config.toml
n_head = 4
n_kv_head = 4
vocab_size = 2048
positions = "learned"
attn_scale = 0.125
init_out_by_depth = true
beta1 = 0.9
schedule = "cos"
steps = 9568
MLP neurons of a small language model. Each row is named by its layer, matrix (up: input weights; down: output weights) and neuron, and shows model dimensions 0-159. Each number is 500 + 40 x the weight over its row's rms, rounded and kept within 0 to 999. Numbers have three digits each.
Before each neuron's rows, "fires on" lists the tokens most often at its 100 highest values on Wikipedia text that the model never trained on.

fires on: "oc", " sc", " G", " Sc", " C", " T"
L7.up268:512505528481468564590506497487477545467462454446493566531504492513522494568486550510520442506511506522533439520482521547499459429489546564438545392497516540478434540512479491486490518517491492435516482481492493489550485473474496493491513492476485497563477471435447490432552429499590450466436487457516537403512464490520494420506488471456529565506484556453545483484533503564519549525504494542448461543559573541555399502494539492514473529472553526541439510580447518462442450447541520
L7.down268:479462511466541465491446528436527484406489502433467533554565524464509428432519490452452468501467520463570458496556525466426555506484556440553499502500506461518526529532512526428541513488558485560510538487424581509494496511501336467512476581492480499503512471485568466579513433528540495440506527440473506451503459527461541500540525508471564497498488529517456479530467487486526481505479470520537459503531504503536496496506499555530509514579464547612525506543440459485570515495492508

fires on: " |", "k", "h", "/", "an", "ual"
L8.up348:529536518431451488501582548497530463511494447503481502544494504506503513438509516507415432451501489470439515547502531503456602510515503373535571454535552513568522566493515452487501444545478525468485548526508503419526514436489563516515508532386469523514558576484560548509458570574468461544520494512488495492455527522548515441459491477543491532467483466605434479475532507493495501460466517485484501540500475535536463489502495455507427515474560520573440483477521504477491452554485466
L8.down348:488485535475497482469555488474495564464467544574431502545573490476471451503523527554477447427558478546511531550563521470629471481542592517478470446510503451550468421586515483487490567465466482448539511517416528553539457504433527518540455463513483525472535495538562474505520530474519486475492569525470412431504516560506451505469493526481459448500465487540476493463515480502482535481492523541514452459523540494495423516449465522469495572477540428456501482516424539530491519505575478

fires on: "ch", "er", "c", "ph", "h", "ered"
L8.up388:484506552426504531628540505491591559531512466509533570556521510475508453428517499505547585456418520466477500460431539532446526463479465427520516500457453521514496535531496489445496433507442511527508416495526515511510550502523457430545491515551528467556498534512540506540515439429502452512457484510514442423535474482494441549593485541551535508517484486455424464513524470510518453532492508530455455493456584431526478464510485472497503576418484441515483534516483474470493483501496506
L8.down388:447573522509527499533474489559504464529460501506466533462548517542494499445501418469518530481505375512477490421486439525484474536546478456537455524557527519474561399466528469491573530465480465589470518508551461577485464584493550464434531478451513576471501566494442546505571497511457457529471543513444526510460536492499493453480535505485519521508492512459485509463490503431462544541487441525515420511464513481537510468547461504469548557483492488444512626488479466576512511516484521

fires on: "t", " October", "h", "ch", "os", "p"
L12.up413:575483501470526517489504540462501502498498505507514520444497510499512420495439540464489480449517519510485486537488564530493499550510515536609431502544505535571472545565528468490493470484470553530497489480477513462556452482480475512458481506516480411506480488497495576462494503515485498542487405519535494536528410521578508530513390556498546513443544461578419522599528453460518513530584482463502561477513532496470541470531557461412416472491482447492508526547497443517415487436533512
L12.down413:575560506511541492508456477475467493552452480525492457444457412484479503539518523478501483598446493412512632485534485428472515442469531451477507529473517489494523470519529461523503468458566465414539483477491473484485562508490557520431497498520521479482554495508461512620602525516547466496544462491518568546504523497486510475478557540544505491537430514525516470529507485516535480473515477522480464510492488456485459495537511506457528497509497517462557535574392377486513510472480573

fires on: " l", " T", " M", " L", " C", " V"
L12.up280:524519499450488524484433518500517516450504456481449517522456504462534403510512548459484579463538422478463490485487503530479548395510564523483475475476501557527450484532399555557528537522490547537578483445537512485544441473501515465427529502475488484568578581504469448475442526495531464535449451466517475428456488521462522527476531508477519455553457574533499486508541511548537444501431516529444537501555540498533457490507430457519497551551551467508508447496533505465478411432502505
L12.down280:518573510492475423468459552554545507465532443529466450544566561513492480462575491448518484537489420495458502508511455489518582506552474583454543493556554526574491431491574492491551627462533486575537477480503459470485446468498513472448536559443451517527581514497472540470495525473520475477417482494499510535499506500450490482463476524419544459526498450441516465502482508496586466467507472518496525485521403457500508536497480462509537516460531532494530509522558447507439457510543451

fires on: " ", "\"", " |"
L5.up520:492464455447555551497501555441537465479489523548544514504508507460455507514493518478474584498425447449578517533534559560481531482505481468482501486511466529515526476444530527524507466445389445549548578504563496486528448560502473526519453505508492558521525610472529464556492555504517508462448508471463470478502545458512489490498523418482492577467511528494496492472519546527537454463398534515491572448489585558516459560501506524475497538523436516463445526516536501518554544462565411
L5.down520:558444540451533495514535502537529483546498465467488544401565498408495486503519502441544540522548546459487521505495464504552494469468548531518528510549443510485429484550454508474566509500535459509409418539554510545527496496500480495512555525501428488479524423498466507422499378453602488521563498496489543505433488555494476519537490487461480401456556502484550474527465502536526457526484463492489503486525466467531603458503493509469444535456538556542535497479540508457473480522493576

fires on: "oc", " soc", " into"
L2.up141:478486492458573593488555502464465466467457506511562450464505490470509516438496483595525533511499531521514460551512531535496455453560441497522459447486581517501496536533474457553533474508515453515513519501492485548543529542507641486501478405508554500451549494547475506457479547439575482453450513518487465533463515497537504476544473452477490463477572498578436467490517454466460568505507439508387474443499550495527517475534437437485441527541530514487516469584513490490512523552528524
L2.down141:531529504383455475394547508509502526428492531452560541526519524553511569507515509502529509505477527531462510520566494547530465456545478550472502441443547484451461512552526507526478528532521451456474602483487512517493500514489500452449443430500552456528550478517487494515452452455546475495503514461545508488516525477444509465429466503456531498523547537549412551531523481431429551512526466551479508495544545480549542507482472524510439487497452415530509434521465503394483465539599500

fires on: " |", "/", "–", "."
L7.up321:519456521506454512441469478485521515513477526559461482501510513489505522498493552540433431405509508537488500397491539478473493544511523499570519493502498571543491626537508409455533455536460519555470524494501494447535428448515524505487555523455505549519477487480595568493494543505595492547464514529504547428526465528502523482474458482550484542471536417522462479506475427482505515462538526514491495492455533540470513435491452483434497436569531490549428500520596450453472500475526558
L7.down321:517481515529517562505511418515502512507511443583481482539543479493479521530553419518546466497491513487408512507504471458543422492542539501529525452524468494519533456538506534473538522533502485542440426551520493473532546551495484488535468486505530557494453425536541478429523496511483572607500534493442498538453460520503496495495444468391513461492432535513598541464512457523554521493577482500430419416430498472492481445521523480556491540472519529498494572543430502484447446502515473

fires on: "ou", "p", "he", " who", "t", "q"
L9.up593:451516512441487454571502521480526495469452490525516625541492539509510499518494465415520558505503485501455482567470539519470402609466495501556469502494530496501531488576480466451484482525491490546516499421511489484529439505546483518475542511547520527487459483414478502500428490473521512518454454518502474452564491505499459428542498400516510467501558534524456556500560441545482524445541464524546484479544517502487478445500565445469535568494510446490575564522501468566446551414508454
L9.down593:571492540579458496472472468398466468460476508515546454545510482499517529471604422486571468509486488469466576527495471451525550505582512512565525426455560533439538466438462512508484476494479470529510491515513495566566471436473503476545509614494456474498499587420513444558511517557483473560538459421442513477522443510501544457515462512497515500544536529486527527473554533430518496476470454506499468532506494512489465469583504459457484503558496540507532530541516428511466474474479518

fires on: "n", "en", "iv", "ou", "un"
L12.up593:534480508472535533473500509508487494515522532423439498500439547517464365458541477529446430473552512529467564469400534470520491482488469460510512465529576580506485491521477480505487484572540556516518477431547441538540454490442452503482498522426550522523541495496544560530524493474545481503523488509474538444532471568555508492548516458547561533486519534499525545498542455458445457558488532586490440445535531480527478492489515417461473542513504503464541522529503401498418493422535496
L12.down593:443512464486505518522475429557563428524532460524476501539487509406425469523525464536489451557421479483496550457475536473476459526520469544456451487475489589520481521631545542508501498505489522478502470533518492458490545484493514537505563527455525562508480516522481416471490477487571590467454460486499547545474468521503545518468526462525477488492444441546440546533524451468530483492484537426532483514568485549495523604482458430495480536553512493519525497553437590490485560443481486

fires on: "el", "al", "r", "ro", "n", "id"
L9.up282:499496490482552549567530516473534507554538512456535449558562486486566476539513507551499499522547521495510569484483518568470500484503465477552482477490535506465457479647464483494527475500472556431446487456488588492518518491465537392543497450495519451518433480428505561475468518519558564517453545605569509493485479434506508517552459460450489526527458505493431478494476454546530475495446478506489502500501502469494474399535489443444455517521505439568475577534475496522529467519449470
L9.down282:485482546475545456456491452520423496468518465495509454452509527451513609445445433531543478504538435488535523495447500495503477490530535544473504537537534472502539472460466481459519567535567518512525601460520468490510482548566560539468526517530465491456495500528460416514499501466509419503526443502513532544556428476443509491428543550511632476572509520554499421462511515494520512563538498506532495428524485550485447524495463540451463536458554525439546508451459528463485460543519470

fires on: " work", "ment", "ction", "osition", " position"
L7.up531:556512528488524472480495514438428562488465553450506527513551508482513409549506483492483546480582562502466482501487506511460472502529523548453552446492492526490515513539370511480520443464462488455498431495547451520530442519509438488507567417503536443462506465491440522465491512458459493521520421503506530511504565517515472542568471487458500476467460569482521464449459518601446559479556565539481529507501564518527463485513554457508517499490447474463554466513499539463509573405586483
L7.down531:459470532560430517516555553576489537524516489567449524414517486455484506525506503558486452481510515500535439475486538435491480498490531438497439565531505492497507493503555447515507518476461479524433498458462494467536518423447523466526427520491472522542464513539496559564482541547501496528460481542491483546522517514455535516432535497506426532491463571519505421501504577542493542490543513523556511492509381464542497573525482576473524473500432521417564545568463499419449466430503485

fires on: "on", " M", " Mon", " S", " Br", " D"
L12.up627:451462449450496496528549562510490514476581450546430490471526502491543575471515524544438477430527510512473503513516470519497433492513463507547530495431525505502487453483477417527423508560495500526528555503502501590537511510487519458451509511508523568500499505548496499487555564522531477493446480486530480475534442560560502450536461500436528502476548568549504478497434460470530452483556509453452434525493582453519510536445465505449407469499467423571442457607450481474516465551521452
L12.down627:513569487538479453471498487492464456441471503454512496487509519452459454498596504494530464529493533476510517559565438471511517477528544492525568523550529580431472495424499545502534448540526471476470533549402472455504600520534579526508534494513531559481456450542453436531468575439539493421532473447502602496505475529548498602480442476542506456520521489524478484459543473489561504468444510537441548457471499484505530506554448517494449543493477473515464481462557524497434475457511513

fires on: "ed", "id", "ate", "ro", "est"
L8.up318:498482457477544503560544532457527406511613466498523465515569487485526433524520487517470457463551552526515541471502494552506506490555474514499495425523490534551459534579517449457545434504487525407473576447493458479529466507511512445518480499503483479564454502513479528606530502459521552495549474483506449511498493476514466438517461519457505472542475498516532493554484492581504506420512493548486594507496539549519512449491488482453432486438539560586403430545494502491493506470449559
L8.down318:491499494549586529466475442503483482481471538557459520562471517425508470484531520526520487545496424459568482510480465492480471467463451516534448514523551442474555466567469473506532520455534410538508428481531569509533541540527546504466576442463470454548548514487431547457544550444520478561546594523521527489444442515497512476505589472535511491503512458586518456484480420543511503519487527528517495426508522403469538457487513546514501497428483525435545534519516527481426497463466502

fires on: " res", " re", " Res", " reg", " en", " Pre"
L4.up327:445449416493527531510551488482439470469504502518496520443449498530468570441493465518522492453497496461474517557469516494501498523503436467544527409534511520491557489536467453535476503538527524479549507480544477520526466490470507526459464424496541515526486481530425531467559543541549484478470538514544510402471531499466496464456549506475458536555556485475571494496522537550442535409503511423405507544481556535480539500552477610430443490485492552466536466583528502447534528585444475
L4.down327:465506460501465423495503527515428564566534528563475477519453491435502528450492430535517519472568515483454509517559500475447474500577473503501524479334508519443508464521468526482488496503505481511573466483561519450552511568533480493540520476546571500503426506535459497508467535469487463439531484515511457545530504469470540551503527470493512494460506490517651459547511541453490479428507508534482482514429461534464528539502441541486522513486554534461453529536594465528493523537445473

fires on: " ", "an"
L9.up461:461528444501492494493462563428517508535515547505468476529479515556547523383503490501545481462495397524489641458545537521513517442473528501492453521510460477512457520522476449448475460541466492477531478497555465545524514566534550514471478480509470491498589547465491454510540542499539511513519555549477473471568497467480476463506495533557426523471514432536519483428455451537414554496495504518455522476467459461565443517466455526507449488539484477527413547534487484567500495582575486
L9.down461:453528554432484514455460521544510476556542529502540534511474521545431497491531472450441480457453532487513541513565496513517510502523515429483442476495493549458469521487501555465570481495460404444541549538463543501492520522539464435576506487520488474516476560425425334512525452539471497562523522517490509500540499517528488534460511417506535440466504551473568490473497478584523517498524485513464500464440448519554557499469500492515392563522525549492526492469520540473552508483462557

fires on: " ", " England"
L7.up325:555404546426505558496447509471485457496496417555455509438507524467504540437530466443495591518464522545543495531514562583455521452423558516458474467555468528486532492523427540499433478472499469544495479481506495556519487566527547531499487435546431559468478598499505464526488518455556543504505510524438485492519532463436504513509500550457447461485508523513521518469515510453484508536458512521512540429494530501450431499403510506520449479579535538499498517517522511603545535504544529
L7.down325:382474473363508508520506522521495477530580447457510542535518506496470512551516565549519514495486491543519586462514560488504554473524538515499521486479476573512460509482527560458537529514459398546382492514497530480462474500590465473551503497550535487456481518480520403484438493485552463548489500527474498504482521558443507470464463449532433465492492492515533541567523525514470498445495527434482517496386509461531508472484475487515436529546534539533541474502525462503476549489568467

fires on: " t", " d", " c", " f", " tr"
L7.up390:436476473448545534511420477497561540443560551546480546475477478465543468506474531471469526463500497520465532430534612567505496506479514455471477485446513513507460473529483486511510517491524547493530460468578553519519472530473481505467525572545482514563421534484484511453524536462482509523409514517537499456582504552477482501492557503463553496537459497457456491546524503533424523418493515553433546558477500575447473478540490448368490514503456503423462516544492515527548466413500509
L7.down390:503552543425482474560535476556531524590539530541531499467483514499547522428516452471478558412445522466535413455451472537527600465490557430423505543518483525487472527545469550497512507434491567527561558510428499547494539506490498515505461490498464516476479556530416518469446530527508556513395520513421487479481526505499557512437519531459521508597451460461463508506518491448496479515502475514511491480530448482389512494545509536495496551430464501523480539454480500454485518476536498

fires on: "-", "6", ")", " (", " (19"
L4.up238:550483491479504443522557454474451466517480498534549462511526516444585509487533531553482462484497432457525542463566537515469448473539488456617535492566528517506527502522477488465509481511463475500443514526488457515534499549489551500496478486577470448479529546575447476559550536600498531462459500518449491504514410463516494478521521512561461548444493431441476500454498404483523537542575477557464462442578503396449460488489474475470481473569492547482501458522504554473473554477526503
L4.down238:486519476474534394513557458443468494496545502474470562516432508524571449493536512583510528490486515522471450441468495514467538514521437440458498425521519510534514490488509481524508497488526517424518540553462474550526468490549499549429399502615501463456508561604517511526534491472496526521473536522434477503543369479530525504520507567515511489486525535455523489477543482498468539494524498538482502469511459550475435474477510543525562465548380440501460538505510455474454476494478563

fires on: " Sh", " t", " D", "al", " ra", " sh"
L12.up228:438405496424497508490478526507519519492527516522490514518495451496553533525466533449449535428423461484522549468551476578499444551498577471521512475500532530519417451507474473465550522537494529526482546447550534506543441516473521556511485612553459514450523548564485537456459530538540537502454504557522525506549435562473442447498409489409432488541519469498502514505483451467547517442547493523437522458517553474514530487480493435446436535479529460527459535553498489502506475460502437
L12.down228:517503478487511518530546493567442511492490535442459534487510499509521465522405447510496545564475556524540444448572563539491556448545429472551546500440471482493557439471523476554531543499447525447491536504489554424435520467509494572517444468482480541497476518566480494436470516556532449514523445520482519485555498501437588508519516445454472527448507536455429382518490420483476481523501437492483474512519458556531550537514502512508513551551448503515465564542486552454508535436478516

fires on: " In", "In", " in", " con", " out"
L5.up79:536470426466549545423506538478531596586532519510490509569477499472515417517496568512517570484501472554513523391512471500486528485424522472504400475428508493507515503569451497482494473511520515443499517500553545531518477496547542502431552518504462590494569445435495504533526455533512501541462417469532491513506528553494469502485491542435485467488491569438544508528580437502509496514478525534509523501490489537514554508486490529527444475414497518439513541449506523433418505437520481
L5.down79:514466563493506428513487533469476467548521507523522513467463472407471510486504561500507476483477472437417455531456491536512472531568468453545554448525488570454504465517488483492508526459508528490489496489443526560463539503525532593536382553496562433570465508479489486517468541481496482511555492500410518505409544409506478514487483595559456550498425498527518481476476522544586523492514510513528557502521485550504518500575479532504540470472512526484512520414559466489504394503462532

fires on: "b", "h", "'", "o", "on", "-"
L8.up338:514512502483509571554568478477509531466487463469474464459570508465481509409499532559512508492421620441538564482472530491450495544508440392520450518525468549579445522534488477494477475454442489525527499484500486531547466457500583463562503487461445530508466502493485527518443494434612502532461467470491529441520524538498441500538463528592552512531503446470536466508574516497510494507527517559472454477469477452524573446478470455458466524545528514470443499547554453491448494515513513
L8.down338:518457502460425511470487494485480542476467410519553610491496533526519529599559517466482475487447523522503521484481538419513506505520526500555549447507523479515499595452500485516423449485546464494466555526475536557521508421461541416513455485536520405472519517475536547449521522467494507469490514574455443510562562506475460534468490530525501527545517497470468496476503557460529568458452481514534536504456516538499494451503539543458490502481501529556411486579526469515393519420458477

fires on: "t", "ch", "h", "c", "os"
L8.up242:420455541501508451544530578473496490497522457462498533537552511470466499500501469542532499500425524545512482505512521546468476533436497484494536449485497454521547538504509412434547495506478465514544500511443476486552480547510531525558495470502473455544504558472540561484433536523470432527396466543515459476545541431522493481493457486487488469551467546549452489431568485496528436581437540519560434560535596502558512495576562475494465589483520447452479487572492476492524499473479440
L8.down242:482492548456516457485396540460529459512467552519414554574498500476550526448527519490553518485555471516432518439516543434436483548495490518513542507489491508465479530517537485506503483483502481539509409480573541530548495503486488476500448467494497529498425509587512601475500489518417587510527491540539467499418531494462461518536484449482478466477499456593509547514559491476470605438453553489473532522456485520473518477497470474560455499454546416546474562457481531551503495557471500

fires on: ")", " It", "6", " as", "6)"
L2.up211:463477523481490468532612504480497516450504615562577496461469514529512496480530506514540475541508471439471511457589526504507527441426500456462422456526497507562520540475497457458500462501477464499512460487506439484532463591509475518499497535491475451491495518548439526516514584518534443511454505514487458509557492489581451516490512545501509547385484483544472511494473495574541445528561448592492515481591513527499416488433506549481469487496524495436513532512495489422540507480526428
L2.down211:480532528566480480492511508523471492536495517454504592559433499538560476549493511502558445489497451505502506518477532506474492558475505478506507494461478510504530478598484488406433484444548453480576504474465496495459507450498400537541529486460503449509516488586455477571502506525480513407489557522481454511535461571524519559451516521531494513537498492480516582419457478612458436513523554499487508484563481511505518462535534509493581543440522514505372475505486454520457443477470477

fires on: " f", " F", " b", " C", " G", " P"
L9.up241:518462505456529475516484527506531500519488511485503480513530488447432498508492487474507510414507542524573546513522496548526484541454439464514465468513460429521532512554400460470520538509547460460519440454561614516549480502501471482428490416482453400557457480465466537551520495503492398430459480489489501423533466576495503541505392479481526509472468461420501524546553534546468438573531497479535540534507526500542437459531462460432501529509492525477473563541504519495503541493466487
L9.down241:500494498521470466451552387535485452489491450523532535510504538608482526476474491518422531510545478457555519489548446449583459476561467465512472547490453452460469489501504534551525561422493511454446524447448485519548504515497457515521578494418507429517540513439435457457490536556496500449505550557483511540513507469495518531547497506509488496503485496430493518535523457592431523517486523624488520428561437486484470518486506520511530559550465493532476471525533460496504571468560509

fires on: " in", " In", " e", "In"
L2.up54:561509503471503557439499535486487549497528530517432532613538541499505421491508610541473588492497513476482480463468514481460539403452486533504451504519468484554608519512474434449476487502523440427507532458516416506542524489522539581450521502549483448514518434442480517490451444473533473513550441540493526467458478452529491459497400521480469535493543529502438479493568531533511538561471536520515527470521529551545493496490450508508450483451464463477483569486563515495497540472541508
L2.down54:522468560473494472494549554513462544518467477478495511526543489547461500441503511460517530532572490500430497503502457471551503450471487593522475578471476520475497557493468391486478547502556491483482481465471507510421555534500502581516487554508481462533460495469522512549484427573520473464549517492448508463409505438487430500466509576495439522536489540527495487497439551558593431513513431488509489466468470475448493547485502539499516521458553558465513580526630441483517467472476524

fires on: "ov", "c", "v", "C", "t"
L7.up182:526481498394493490454474511492536524493500528526584491533415517469459471556498498531502517484425511575511458479522523509464559533421516479476501502475492489544515525449481393509568485504529454473590524501478481517549444485453541508514498497499445496470475573526497575530459506544529463442398409467465516545523508441524530491496421497470507499506453493507464519506544477499476502515432465485594501523545495428444508520551487444447473586495485545474542450547462562481487570483573513
L7.down182:477530496483487556473533499496506494489423545553544512459554504440481482425583461500536490467539534391538482429552487445496472506478517480507531471514528468458501520548566540533515574434505429468543493541466529560561505455512505528522467503524573451516472531545561449441507490490483468505464517559491465565436461489512486489577479448465510550496440504514388500542530486461500574557428463497483571424463484483467511477534560525493444544492546504473494545453493521544551518446459490

fires on: " St", " R", "L", " L"
L7.up183:477465501484534535542500530464434517515554478492537477499487499506483452442488508507570558463488490523529485500459520477455516470510513514481503431513424529581451541459480506553484511611542434449526498432535581489569446535498529433560478522528465473564485552458446533455533500473484468461535521482475541505437574467544482481548507538480494532514486500507446505530509531547496444551421459536482583542574558484563388508515511479429459555482529539439446505495457511545545483460506552
L7.down183:495477454509451469358515583506576500491492490488496438557530467537521566492475565496541486513440475525472448553552548530516516477499590452482558426452471505501485513491409478517542521483488523473499433495531579448483557520492510504487491481510551550508550441460514499531444496576443535541534438513525481511517482437453454474450468494537442498484544505477545512467507511435552561564489467429509495488506495497459515532471492578485514554497572540407515543510479492423542511496518491

fires on: " ", ";", "x", " (", "if"
L4.up405:560441558427519510504459522476551542488492587491487501496463514490490506455517505472468554471408499458506517416518499504488516483444529488554538491453424465446550469483439545451450477470509408579529474473532516520529423533446495498511591467509463576483514603478504468475475571447511552513492499557466521531584543483465440520532491473536496471457477512565427568561458487508517525484495509486529530550472423530458482507424542552472495550478519476472443513510486499508474525461556463
L4.down405:443505532397530493423520532540490431538443528461520556532463494494538507562494505466584530511523492557431500495497484498499518521478487537478493523466487524508506510559512527459574502486495466441537534497543485508489546554439448603561439547491519378517518492545528408480485485591527499493443529511475545527502434539524489445424499547496418464517505492476484509494471468549512488546525496449486505457530472491534499477504492433466449459493545502494517469550647489475513523488433524

fires on: " ", "N", "19"
L5.up386:523491486447522485479457485468516444545473484466564444515494541478499535462519455488500524437450475574522554493508563522482571493489511497504484482473503530507419552514444454440384490471431457446509438512538475507511488479481528501565525457514576536561496577399527473479529547452522544486468483513467502493519562501502406471574485519445492468466467556512469563544499559552481530517481562463446544501543577462500462546467457572518455569504514500480420546527520533545513534518526548
L5.down386:441454574400489488548505509529423449558593428481485518446481490424491539475523508518526461538468542479552544456536501440527529505496479537456500539528526533522549475529510560480535531507500505523467573521459518569507512516536568462549469531544459405524558512569480469434536467464482445539528458512474482435479467529455543510473555443524447470492467532494487507426516542512470537463522466521535459497487431538510510459496417514500347532520489557499496499528487483522545494509484496

fires on: " D", " C", "ument"
L12.up553:502457445483531542493429506476567500462565438494477501572492470484493530513489514464459589466583439514598509513468497576534511479487412493499499403537513548486539475458467442528494501512494476530485546487512569570537498498481456541450500530504437478595522503510493502502498478545549470491457450548497549452470485557545514418505483485480573516449510578467505461549475456576450439479518534571452463489464571541540463457489492496481451552494497518457471540481451476490490568440503503
L12.down553:489510521482471482509521561494481471438482418538523374477489535469504524472453501506462458551451448486471499571509451525493532435516534533455496555492507467545532532463509486478513573494520535570496507468472566502463535536530464453486544580506465537462516464562485452533515584536528522463507481535531537482536418563447488504512550489473475428552607438467501515515457489438592458451538473563475515496505420509440463514459439536487534556489476534491482497492537556474519512458583484

fires on: " sh", " Sh", "sc", "l", "b"
L12.up178:506499501405531533497432489480542528521533502456473557493509460509488537500483593528471581407476537507477501476464454572488392549512483487473431503503502520549454504616505514485493477459454449540515504465536518533531428465519496518502494555610520505487521519543507533474455532511498568484448515496502469489521525465443478515533502437388520465509518447497434559430495519518479452520500484494544563477523593466549490509503593486496492442473526533560550453540514503534452490506458538
L12.down178:440439517449475414570443448538479536511437500541449532437540537473447544503511459460511494461528495453519536513485535515475471453590477524489461513393529509558528493535500453564511583502513526537512490532527513548534510488497504468528424428487539492517535482564531458510509503532480501483514491540509474591494543484476477564538470497473577493451506576562477475473523529484522521488510552550442424460492461541531509459510460501434565508465474538488444499417424501421505587461512516

fires on: " t", " en", " f", " d", " long"
L7.up63:420482467474527519503525490454533586460504577515439569474550502449470496463487483451465531490568457474502578446547557508487543552515481426482474456479450496471481475503495425457499499538482577499564505411503544570545509478471521518453541490490483534486417512492526529454501558523524475580469491452594479473516550522434510549491563533422492510500487539475452518490545421453430518460452477509455539508515457528496522520545400472455488505586524521489516475509491534538504535480557500
L7.down63:489466488506430503539509567442477485512486496542554497545466490437492474533489505462499518490469509593500532496482556461551577489536476482495536457526508490532520489402497487495535421505526496525473508474538515482540477445498459540539502550569525530494559515580472450507534494539479523515496431517482511470553523579465506436453549524417548555534501501447445473532559472429554499520520484468440438514428437465476449480503467482498473502517549459598520527484533589387517494464492407

fires on: " res", " Res", " s", " ass", " en"
L2.up475:453460519440487583464557492464447510502539541484464505426437515557516439482490557548474506390497500423489524492482533472490487526497420485523476438529478485522588534527504487543500494549527544457537491458536459513546485476450477526498486397485508480504523484472464520429425501534511480528504471489520498464530487577566516487473484482454522518554565497543515479516596522520506532467531536438438513480495578539506518485603469571379468516477516498493512474501555474445473544536452456
L2.down475:515501441467492457505508412505464492475541513542462462515423484497557515488501460478445436404563521466487487553527474472443497479527444542497487496519550522489483534472524516448502501513509453513557481450510588487517468512460520498462538495469514529529410500466553485478444488511457528415510469502531489452455530520475516442461564505514561459521498445470657467596536486480615482534540569470492541476511526600548497519493483472518480502526463546470555534440486508526524536508442495

fires on: " St", " st", " G", " L", " –", " Y"
L11.up478:541504486480548513509397537509486425550532481499535527517491515557530456446485532496463580448506500472492556507451536491528534460477469484544480449566484483558547582539442483564546540476497454503501447532532438463536437450494513500421498519485434466557468518447493561504564591499485493483459474478510516470392569497556516472569468489497465531496401499487497510459553486503507548493410501508495527509585491487545498507489420500407465506451499544460497487516484551459520471478447483
L11.down478:552459473487474493529566494574532519460481528500481504441587463543554508533464486493536521507501534483418502521461533464539465494522557496553501501470485486482577479470521499540520531499547483486525494428507546462488490572472563530453558466550545504455511404484433500504565483513507505467471472555500515515497459459436500519450501445551479406504569532432539451536477474537438559499494571513451461522504518455420436529514527480512575526576496449533452440523423450501508581431484495

fires on: "b", "-", "ly", "r", "ear", "ra"
L8.up186:517546507478474482553552500495458476486575507510514461460561490506476460393481559519483495481442558516393490490536532493506416467544528456501442491496513514512504517506533429545444497464482527493440471455571495502543484431437524514485533453488530491501471475452521534447515548575599461539456506512519547427479549566507488447542537525526577513512549590488535516484491498563457521502542573498403436512542488439541508530529453447427452495528482561483470486517492474507482494561495505
L8.down186:450571479533445494592469608473544555482494455499529507482500510552496491500501525548466511452483526490454528452483499496459568498489575473522394520575510517517507511495501458520489465573482437548541515587479533479520561444463478493488505544402535565468541491499584434557484502517474514438518523472472461496498524537484515488538454563457482503517517490497456531472455565515521507498470480516495478510420453544488576510541556458519436462413461451555443499520418530541502471482468462

fires on: "ment", "ction", "ution", "ity", "ecut", "ribut"
L8.up629:562513500466555442502505442447450479591444477467561489480473527506497448510494495474486571535498429488545497546463602524478445470499464551560547443519497494516494506422438538458480441515494479467544417474512486524516472556497468469441553479488536434477533500563506488525491504461564550523494385495529488483488532464476516517594506484491475481535540501509503547424532563548494474536531518490498511495584630463476526471453509488498489570561513501507491562500464524485507522428553497
L8.down629:487413504523382541474486556598475473485514555481488493459508492532518557521503457560487466511468535519484494474531525526534578529457492461458535529527429502490508459497602486549433456455487544493437467588411500450456526476509469494559466493504485505528504543536461465502537494557550488576475570529499493564493409451453523536449504494553486527440478476504566517539495476520502512473494505432487521503517441514496449517547448431442557515423469565530523546449499530510522537508481527

fires on: ");", "ten", "ing,", " including", "ed,"
L7.up597:546531484498581551474445549398518481545459531516589561503509505499517457497505539532521515439613563392499484426452546512499424492490523487565490446515545485482476514477483518563486449506485509531531551496514514454526396533484513508501537528471538500551551514536504538463539568487426496554462494497522521451549524557469437485582445547481588475508464499502434526507507485558467524491554499501481485453462549522504536469486551452417453496513524491525554480517499496444488479459466477
L7.down597:526493482585547529532508511529482481469595514503515534491504476440469506533516451430490599556397456541483483547520455475521545496486538491511521572497496513490527473479480569479495438514505506462472412454479535352446553517585515503528476509528516470526466508484493479555448464559462535449520497496509517444420507514521516471501525502506454500431530506514568498471549501516498517530421568437524467495550451506520579569463470509514459507520495520462434480533418493580469524514508484